MLP neurons of a small language model. Each row is named by its layer, matrix (gate and up: input weights; down: output weights) and neuron, and shows model dimensions 176-271. Each number is 50 + 12 x the weight over its row's rms, rounded and kept within 0 to 99. A neuron's up and down rows have the sign that makes its largest values positive.
After each neuron's rows, "fires after" lists the tokens most often just before its 100 highest values on Wikipedia text that the model never trained on; "fires on" lists the tokens most often at its 100 highest values on Wikipedia text that the model never trained on. A number after a token or word is its count.

L4.gate512:39 42 47 79 53 34 50 30 60 68 76 45 60 68 39 65 71 64 47 27 55 48 54 51 35 43 57 46 50 41 71 52 56 56 22 51 57 49 60 42 51 45 48 26 42 23 37 37 36 58 60 57 33 40 29 47 37 56 52 46 28 40 49 52 33 47 74 41 40 54 54 76 64 46 57 58 66 43 48 22 46 54 49 26 41 38 64 27 62 47 54 57 74 30 52 64
L4.up512:29 56 31 43 54 37 43 42 41 52 14 66 46 49 56 58 66 61 49 58 37 52 49 25 35 49 38 56 54 63 44 15 47 37 67 64 52 44 62 56 54 65 73 37 46 53 59 67 35 40 37 72 58 36 38 63 35 51 49 40 50 55 65 67 57 64 55 69 40 39 57 68 52 55 34 50 34 58 30 52 37 52 37 47 60 55 70 72 58 55 58 49 75 51 53 49
L4.down512:24 46 52 64 55 30 46 39 60 55 74 50 49 38 52 71 49 67 40 42 54 57 60 56 56 29 81 48 64 36 55 54 59 56 49 42 53 50 37 43 46 46 65 34 75 48 58 44 35 44 52 41 42 58 61 47 60 48 37 46 42 38 20 24 40 47 70 51 47 46 52 54 59 47 65 45 75 42 41 34 62 41 41 38 56 42 44 38 62 42 52 49 62 41 50 58
fires after: " 2" 15, " 1" 12, " 3" 9, " 18" 8, " 9" 7, " 4" 7
fires on: ":" 88, "-" 9

L12.gate91:68 41 40 57 43 76 45 65 39 75 49 61 52 39 66 48 70 38 50 65 41 60 60 43 42 42 66 60 20 40 36 61 37 72 40 53 78 66 21 54 44 58 51 48 41 51 60 58 34 58 57 37 36 61 32 53 54 68 46 41 39 33 56 48 62 46 36 37 50 52 45 57 56 51 63 44 42 54 59 46 70 49 56 70 46 57 54 46 49 52 37 41 35 49 40 76
L12.up91:70 40 52 59 58 61 45 56 54 66 36 46 67 51 57 55 32 50 46 46 41 42 47 52 62 22 59 41 49 42 39 29 59 33 63 49 35 39 52 35 31 49 46 48 53 63 41 49 61 53 49 79 40 43 43 55 75 55 52 47 67 51 60 41 64 47 45 33 50 35 44 46 56 66 66 54 47 40 65 58 61 40 65 67 66 46 48 41 58 62 43 58 37 36 51 49
L12.down91:31 65 52 59 42 62 30 28 35 42 39 51 49 50 65 41 58 50 50 37 42 42 51 49 52 59 70 53 50 55 63 23 44 56 37 47 50 43 38 52 50 56 69 60 15 46 68 73 57 64 45 53 63 46 45 51 39 47 50 60 61 47 59 39 44 65 52 58 52 40 46 48 48 42 30 41 63 74 38 30 36 63 31 49 54 47 59 59 38 42 32 48 64 62 20 45
fires after: "\n" 32, " on" 10, " c" 8
fires on: "S" 30, "oun" 10, "s" 5, " September" 5

L4.gate619:64 57 34 78 33 57 57 39 59 78 57 50 34 53 68 58 68 36 53 61 58 28 46 47 30 54 56 62 44 28 65 61 82 39 55 46 58 45 54 36 40 41 26 49 48 63 37 35 37 47 45 48 61 39 53 41 66 36 45 54 41 74 69 60 45 58 41 60 39 40 69 47 16 46 44 42 42 42 46 40 34 61 55 53 46 66 56 42 63 37 49 27 41 45 56 43
L4.up619:55 49 56 59 44 42 51 46 38 50 44 74 46 79 65 64 48 58 43 69 58 36 54 54 56 35 59 46 60 60 62 53 56 65 65 40 59 29 31 48 36 51 35 51 42 45 22 52 50 54 45 69 63 51 37 36 71 68 43 53 36 41 47 70 47 66 75 45 47 71 31 74 16 54 61 51 73 41 44 41 44 53 36 45 37 52 49 52 43 58 41 60 63 49 69 54
L4.down619:35 41 55 58 62 62 72 38 45 48 37 38 53 57 56 54 56 49 46 50 72 37 34 55 37 64 59 59 36 38 44 61 74 55 81 57 31 53 59 36 57 46 51 35 55 49 48 47 60 70 59 53 64 56 44 59 43 49 54 44 57 72 53 53 56 46 34 76 22 46 77 46 39 44 84 50 30 43 39 57 34 57 65 53 61 45 62 54 55 40 59 44 53 41 46 33
fires after: "S" 32, "A" 26, "O" 8, "D" 6, "M" 6, "I" 5
fires on: "F" 22, "C" 15, "K" 7, "Z" 7

L7.gate398:47 76 41 58 62 64 54 57 58 33 59 53 58 47 58 46 45 14 60 57 36 68 57 57 50 74 29 64 42 46 64 53 60 55 44 32 56 59 45 54 68 44 25 62 31 55 56 54 22 53 58 48 54 34 47 58 25 59 25 49 53 38 70 51 38 53 37 65 45 39 42 58 46 43 37 49 37 46 34 41 45 65 40 44 52 45 51 48 43 37 65 28 63 60 54 39
L7.up398:27 51 62 74 52 70 59 56 43 49 64 48 65 33 54 57 40 38 48 68 60 39 58 52 66 25 28 51 56 58 62 61 79 56 59 54 56 51 35 59 47 53 45 41 70 49 44 68 36 52 42 42 52 36 48 44 39 68 42 52 66 41 70 58 40 64 55 75 66 57 23 45 36 51 40 34 27 56 42 43 53 70 56 47 52 41 36 50 37 37 42 71 35 61 50 42
L7.down398:52 53 62 57 49 39 70 37 31 44 45 61 57 54 55 58 69 76 32 46 43 54 24 27 63 44 40 39 58 44 44 39 26 77 77 65 51 32 52 50 13 48 63 51 76 34 53 65 55 58 43 54 54 41 59 33 48 48 63 44 37 62 64 55 55 51 37 58 51 56 51 38 54 52 36 40 58 40 60 64 52 30 42 58 52 67 51 66 47 46 55 41 24 44 54 48
fires after: " the" 30, "The" 7, " The" 6, "oc" 5, "ot" 4
fires on: " band" 16, " club" 11, " team" 9, " company" 8, "ion" 8, "al" 6

L6.gate544:48 52 45 67 57 48 57 37 68 54 85 50 64 42 48 61 48 40 27 41 68 58 53 59 50 51 29 64 26 54 45 57 79 48 58 59 45 51 33 43 29 57 52 62 44 59 34 65 54 30 61 44 48 62 47 40 41 56 59 32 39 55 52 37 49 66 62 55 49 77 45 43 63 47 50 44 38 42 32 41 50 57 44 64 71 45 53 68 44 51 37 48 64 48 46 44
L6.up544:63 51 74 71 50 49 58 55 51 70 51 39 54 60 60 55 51 70 39 45 61 42 60 48 55 54 46 54 48 47 77 56 76 49 24 54 43 40 53 50 59 51 30 56 17 59 47 54 55 45 58 45 44 47 63 51 44 49 35 15 49 34 63 37 31 70 55 52 34 40 67 74 50 71 49 41 65 37 47 32 56 36 43 37 59 49 60 63 62 57 20 54 63 51 54 35
L6.down544:60 51 50 40 51 43 69 46 41 36 40 42 53 69 55 56 46 46 37 52 39 13 28 52 49 69 63 69 46 38 42 70 36 34 55 39 43 47 71 15 73 40 41 52 53 46 51 67 48 67 35 75 68 51 51 46 35 64 44 65 67 59 49 50 40 43 51 45 55 62 68 55 57 73 63 62 64 44 53 34 30 47 64 43 63 49 35 41 50 41 59 48 33 45 65 32
fires after: "S" 15, "A" 14, "D" 7, "C" 6, "O" 6, "W" 5
fires on: "W" 12, "M" 10, "H" 9, "–" 8, "Z" 7, "R" 7

L6.gate683:48 48 51 44 63 60 47 63 66 18 73 47 65 42 35 49 58 55 38 74 44 44 63 34 65 36 53 61 29 26 27 40 54 37 49 49 59 49 44 40 39 42 52 48 42 63 54 50 59 55 57 48 58 44 66 34 63 59 47 56 45 66 48 73 74 62 51 59 64 54 65 24 51 40 33 42 63 56 35 55 59 51 58 44 36 53 44 59 60 51 45 36 56 55 42 33
L6.up683:61 57 75 46 35 45 69 55 56 47 51 46 46 40 59 30 58 55 29 68 69 42 55 54 54 38 52 48 20 43 34 46 49 56 47 46 30 57 49 30 53 38 65 36 54 48 51 37 35 52 48 43 38 35 40 37 52 37 57 50 59 43 57 38 45 75 55 51 70 67 48 53 57 48 37 61 51 37 21 49 50 63 49 59 53 35 64 44 59 49 42 61 61 47 38 49
L6.down683:50 49 39 43 62 43 62 40 48 36 58 48 39 44 51 54 48 43 48 75 69 58 75 26 51 17 76 48 36 76 30 36 45 35 37 41 57 74 59 66 44 62 54 54 40 79 41 31 57 63 54 52 45 44 65 61 48 40 54 54 62 64 43 68 64 46 80 65 45 37 59 68 46 37 32 64 60 52 52 51 59 68 49 31 55 49 49 56 55 46 54 23 74 31 31 32
fires after: "." 58, " " 22, " |" 4, " =" 4
fires on: "\n" 71, " |" 29

L5.gate110:66 72 12 70 40 46 40 63 50 35 57 49 50 44 26 51 52 55 45 50 46 82 49 49 58 56 57 54 42 53 58 49 62 44 48 51 61 50 41 56 57 36 56 42 31 60 53 44 43 23 52 41 37 53 43 66 44 60 45 67 47 47 18 50 51 60 57 45 37 42 52 48 60 53 54 26 39 48 38 62 39 43 67 67 74 41 62 46 50 67 72 42 55 37 34 63
L5.up110:54 60 46 52 51 55 23 52 46 59 44 43 67 48 60 34 42 56 21 38 36 50 39 57 62 65 53 57 32 46 36 54 36 57 50 57 46 51 68 48 59 45 49 35 50 69 44 42 34 21 42 60 58 50 47 37 44 71 42 52 52 60 60 64 43 54 38 33 53 52 62 36 45 51 58 49 39 59 27 49 43 56 49 55 42 21 42 52 66 53 49 47 46 29 55 49
L5.down110:46 50 43 57 42 43 49 62 49 53 52 57 43 48 60 51 49 58 48 45 39 45 33 40 72 46 53 56 67 44 54 51 48 37 56 71 52 58 64 47 50 49 36 59 71 52 57 34 61 45 43 48 33 52 43 67 44 21 49 32 65 68 55 47 58 64 57 41 42 53 73 58 66 45 39 44 44 52 68 63 44 67 44 53 31 27 45 58 49 64 54 28 36 47 44 47
fires after: "\n" 35, ":" 11, "==" 4, " var" 4, " N" 4
fires on: "\n" 55, "l" 15, "al" 10

L9.gate430:42 65 54 48 45 64 57 69 41 42 54 48 58 52 43 71 50 51 41 63 50 44 54 43 70 50 48 45 16 39 47 46 20 34 46 52 52 41 50 50 27 53 39 31 49 66 41 42 48 35 52 58 44 21 35 37 50 47 45 54 57 37 60 41 49 47 55 59 47 39 66 64 48 61 34 36 53 59 17 62 70 32 71 34 55 39 78 47 57 60 51 41 37 56 50 27
L9.up430:49 63 65 37 42 45 58 45 51 46 58 62 64 59 54 40 62 71 61 57 60 67 38 56 58 66 55 55 33 44 53 36 48 56 34 70 38 59 38 59 44 55 59 16 45 39 50 30 38 58 49 24 31 40 45 47 30 61 47 58 56 70 49 45 38 52 49 52 58 49 59 39 50 48 46 55 59 37 52 53 50 57 35 59 44 22 24 33 29 48 47 43 44 40 49 42
L9.down430:30 55 55 49 63 45 61 48 41 55 51 21 63 48 50 64 39 54 50 73 28 46 51 39 51 56 65 80 45 55 43 55 34 46 84 46 51 53 56 48 31 41 55 61 53 66 49 55 63 50 52 47 47 47 64 42 61 46 41 74 56 55 79 47 56 64 52 46 59 30 50 55 48 41 34 63 45 66 45 65 64 44 68 68 38 28 71 53 52 67 57 53 64 43 61 24
fires after: " |" 83
fires on: "\n" 58, " " 22

L3.gate740:57 54 60 52 65 87 45 48 42 34 41 39 38 53 43 63 56 60 48 51 50 58 50 40 58 42 54 38 63 44 70 32 60 41 40 54 52 50 59 44 33 46 49 55 53 63 61 50 58 33 43 41 48 49 23 38 46 66 28 47 55 17 37 46 54 69 56 75 38 36 41 59 29 41 38 51 37 55 45 57 53 54 37 45 50 52 43 52 64 31 45 36 54 70 53 74
L3.up740:63 41 47 49 42 71 50 51 42 32 30 34 52 73 57 53 43 41 57 58 39 64 74 58 39 24 36 58 42 41 52 55 58 46 41 53 61 57 72 51 51 47 42 58 35 68 42 69 44 50 34 28 54 55 46 33 29 45 48 31 57 47 59 55 34 35 49 68 48 41 30 52 44 31 39 23 42 59 42 45 52 69 66 22 61 38 40 40 47 58 37 52 73 67 41 48
L3.down740:31 56 39 40 65 58 76 34 44 51 57 32 65 43 46 56 59 47 54 82 62 26 40 64 51 39 33 48 56 43 66 61 28 77 58 58 79 62 53 36 29 52 38 50 49 41 46 50 47 51 63 52 47 18 52 35 30 50 30 49 48 51 33 27 46 68 58 60 66 50 46 46 39 49 50 21 57 39 49 41 41 63 37 37 43 67 49 53 50 44 48 28 37 67 49 48
fires after: " the" 49, " The" 9, "The" 8, "in" 5
fires on: " series" 16, " team" 15, " show" 12, " station" 8

L7.gate258:27 78 61 53 48 51 69 61 51 39 61 28 50 59 29 52 66 53 36 65 49 47 70 30 53 28 63 69 45 44 58 54 35 60 45 42 68 55 52 39 35 58 59 76 60 71 49 59 53 56 55 45 52 39 54 54 77 46 37 45 59 51 27 45 73 58 53 63 50 53 40 56 53 48 51 49 56 58 51 73 72 54 51 47 35 41 41 37 34 58 49 50 42 57 33 53
L7.up258:56 63 39 38 46 26 50 46 72 48 67 43 54 40 66 46 54 53 47 35 66 39 47 44 58 62 47 49 25 37 29 65 58 27 52 54 35 28 43 56 54 33 61 56 57 58 79 39 44 52 62 55 47 30 69 56 58 59 47 54 47 60 61 31 71 57 62 53 65 62 53 45 48 43 51 41 52 60 36 49 46 58 43 43 32 42 40 57 29 61 65 18 52 26 44 46
L7.down258:46 53 74 51 46 48 66 46 45 38 54 44 58 57 23 63 67 59 34 79 57 53 59 41 39 33 52 76 58 51 53 51 52 81 31 44 52 58 49 28 33 54 50 62 50 58 44 65 57 43 60 29 61 45 54 61 60 42 45 47 52 60 28 66 39 56 63 57 38 51 38 66 52 49 48 60 64 60 58 79 70 63 51 59 42 67 45 36 58 65 38 53 69 52 54 61
fires after: "." 85
fires on: "\n" 87, " |" 9, "." 4